MLP neurons of a small language model. Each row is named by its layer, matrix (up: input weights) and neuron, and shows model dimensions 448-543. Each number is 500 + 50 x the weight over its row's rms, rounded and kept within 0 to 999. Numbers have three digits each.
After each neuron's rows, "fires after" lists the tokens most often just before its 100 highest values on Wikipedia text that the model never trained on.

L5.up767:552469445490548508524508529544425428463485496560583464472426491509546463545484442439508505479493494528501513484498532446570419370437490542551412507496504433476612496491582537470504430487528507488494450604568488571512542501440479503518479535438509474445487533533523474499448519489572457429
fires after: " ", "–", "\n", " for"

L5.up1334:450449497403408407501580476444524535463493521531620486462431549524449511510525551500521574487410564497391473542536478536562486485371425581498361564562474434355479438493488474410474470504480562547545441504557600452536618409487466525421469494382493509531469463528640496485516451474552541494
fires after: " (", "\n", " ", "-"

L5.up501:501470565413510554520562437545513465417489648523578431485408462543456483442405535510472517468482602469442541493479536537470457490504418453478531533413421479459540488573557470496571474490521464585496453523533521532508511455501466513490429567501544525541510500481574461478443397508532551461
fires after: "–", "s", "'", "1", "es"

L5.up1929:555458571518399483443384501413676599451464482529551584560599490434504606419544529542582468419429490552493486438475491516499434491428515414473560446451442457573616548500515588541498452440544479530452432529543495438515503462478523481461609462542534506460556446536467510488452460466446520540
fires after: " ", "2", "0", "1"

L5.up2798:503587593559475455408505512525480521505485520549510588637501498462421455479483592527507529473490464533496540491471494506445426543436558468483465475437516416647533503558567453510472515484523459566468504533544498436538499584489640422501479454552507473548451389532504493572407516478412581573
fires after: "s", "1", "2", " ", " Votes"

L5.up1439:510418550522497509468496466539460533447461598545500566500493532502484460453510567518549531465507526487497469525502472556510470543511565417592538580482451543513436501465432533510495547492624517532542390487516514469551554476458619570443584573495501411537547485530524408409440481473554521512
fires after: " ", "1", "\n", " (", "2"

L5.up423:582491556376586589543441448580530559362500508549567594437522529493470446446463421544508529413509423552369546414526515528477468489308509551567405505439534459455432353516513492451461535571521480481522561498499523514614576441464519452417507471492552546514528493543516484544508456475533520522
fires after: " ", "|", "1", "\n", " (", ","

L5.up94:512490533463398469494432445531543466481435404431553562490487541411377503418439438569484399497501479460522488456499433546479502430492418458436506480430452430468610579478517468428520587468519445604428488552498589490481554472553524448438502405489497472506496607517448468574485486433493548594
fires after: " |", "|", " ", "1", "-"

L5.up950:457451557585429464533532503497482512405450556542447515478441519477407451565435498497594584530453457525389495480588474560444551486486529501454519645454457544557469459468503405546567501462600500547434440542598412450434540562534551459563596463517546520551436426550500406340527499513454492497
fires after: " ", "1", "0", "2", "9", "8"

L5.up2178:502419511547477511495424437515493550472513504485568454512412579449576585533507436501465473498473523535498464535449439516520500493407426477580441564416533469544559477533595544518456470526553529481473500527499482398508513457464559492536610451511566431496528474534502501614481505535354555515
fires after: " ", "|", "1", "\n"

L5.up655:554522445480473537476373447552531481541451521512463443492496431507538452519454518540480546476393533503496476485435510441561546492501446559506505516536581382570585438496532468471554479366508460536587465419502526471420471484476498411461435491537544580514515457627638433502429528413404543452
fires after: "s", " S", "pa", " P", " Pan", " p"

L5.up1076:541528546463394531404504481474550535481426539535467489545411592434575453493541494506516513498535505455521500529534556614542565371515492493521528593439503528486602495548525552612587454514517482519530491479485470444506498502461486424451524525468560548497546470584563462477496549500500583468
fires after: "s", " Up", " dis", " S", " as"

L5.up1408:580443472499394444492529461485458463533550453436473469498445537511531575515469457475650483557463437500575521605509421492477483483485498505574498529469506518510462535478455545464528454561531495455504488512609548488591460546448555490484443530454487484451525411502364387646462474467493450421
fires after: ".", " |", ")"

L5.up1047:441524475518415468490491506484603546478520515501543439460477520642453513553530540467503511475453454447472493439542567505551541464508472511454516515360522496468523516535465564514498370451577448575420518567592578517516523488504518433502510475513558535505437410510591520472467456474604521602
fires after: " ", " ("

L5.up2961:589391496562528462556490481481599476534493520511417550459490478485551443552505498501516593373538472489511591512534428580588507331538468559488380563422447445526502522390470500505490486457544454561602464480436491461524485536542510417489493489467525605543571404537621476427451471472494576410
fires after: "s", " in", " S", "S"

L5.up3035:534430569467360484518477539478460536413547580439535567472522416549511500478394462534524467410508526473515550509553502586541552529483415486536452511495394447466518428570567572486541489484534517542494459578532576584510460445482563352516434536483529643469513495493509474492484513488549478517
fires after: " ", "–", "s", "-", " (", "1"

L5.up2976:517491491492465566429550537484467553572495523573547536523407584460316467447514470535565510442450544500488481431486465545467525465464525506474560511447462501562475526516467552540586414488554545473496474588495480519533443524508558424474524485433575426533501516573476462450415514360456552450
fires after: " ", "2"

L5.up1406:405405454471482480461471504487602494364439504490482557630524491419515541475488534543470525524429471506492499499487527414575444459458482416534476486350576519459515495489532470435609466544493495492432530529519512504475486488423484455467542544400475519441467525580450495447533480483566538568
fires after: "0", "5", "-", "2", "9", " the"

L5.up2008:523468543492475638478482487508406519449428506502435578541553428566473533504460539520585436512479501428510533553535447608490428504437496478535573505552457500514488518485534598377522438557536465457473430535489566509569498474575595579474512565525488459598439447488487449605430499522402443502
fires after: " |", " ", "1"

L5.up1999:522459550392481464508524448537451484432452504518501563484490564454463498429479455561481474562517498498521503489482536445488448462468499477567404451527433434454533551546508560469481498434490490588482541531524577505571502512470525474525380484475574551519483455573536446470531498434526506391
fires after: " ", "-", " and", ","

L5.up2165:546450567482417374539457502640573510550501461411469436528525480575531560502534521551437483465454509417411531494499522581503476479493528503460492556363514413499488459478591518452498493414491488502442413492520546471456588477530540474389435474533611490570522405511559520497464492406479540478
fires after: "s", " S", " University", " College", " ex"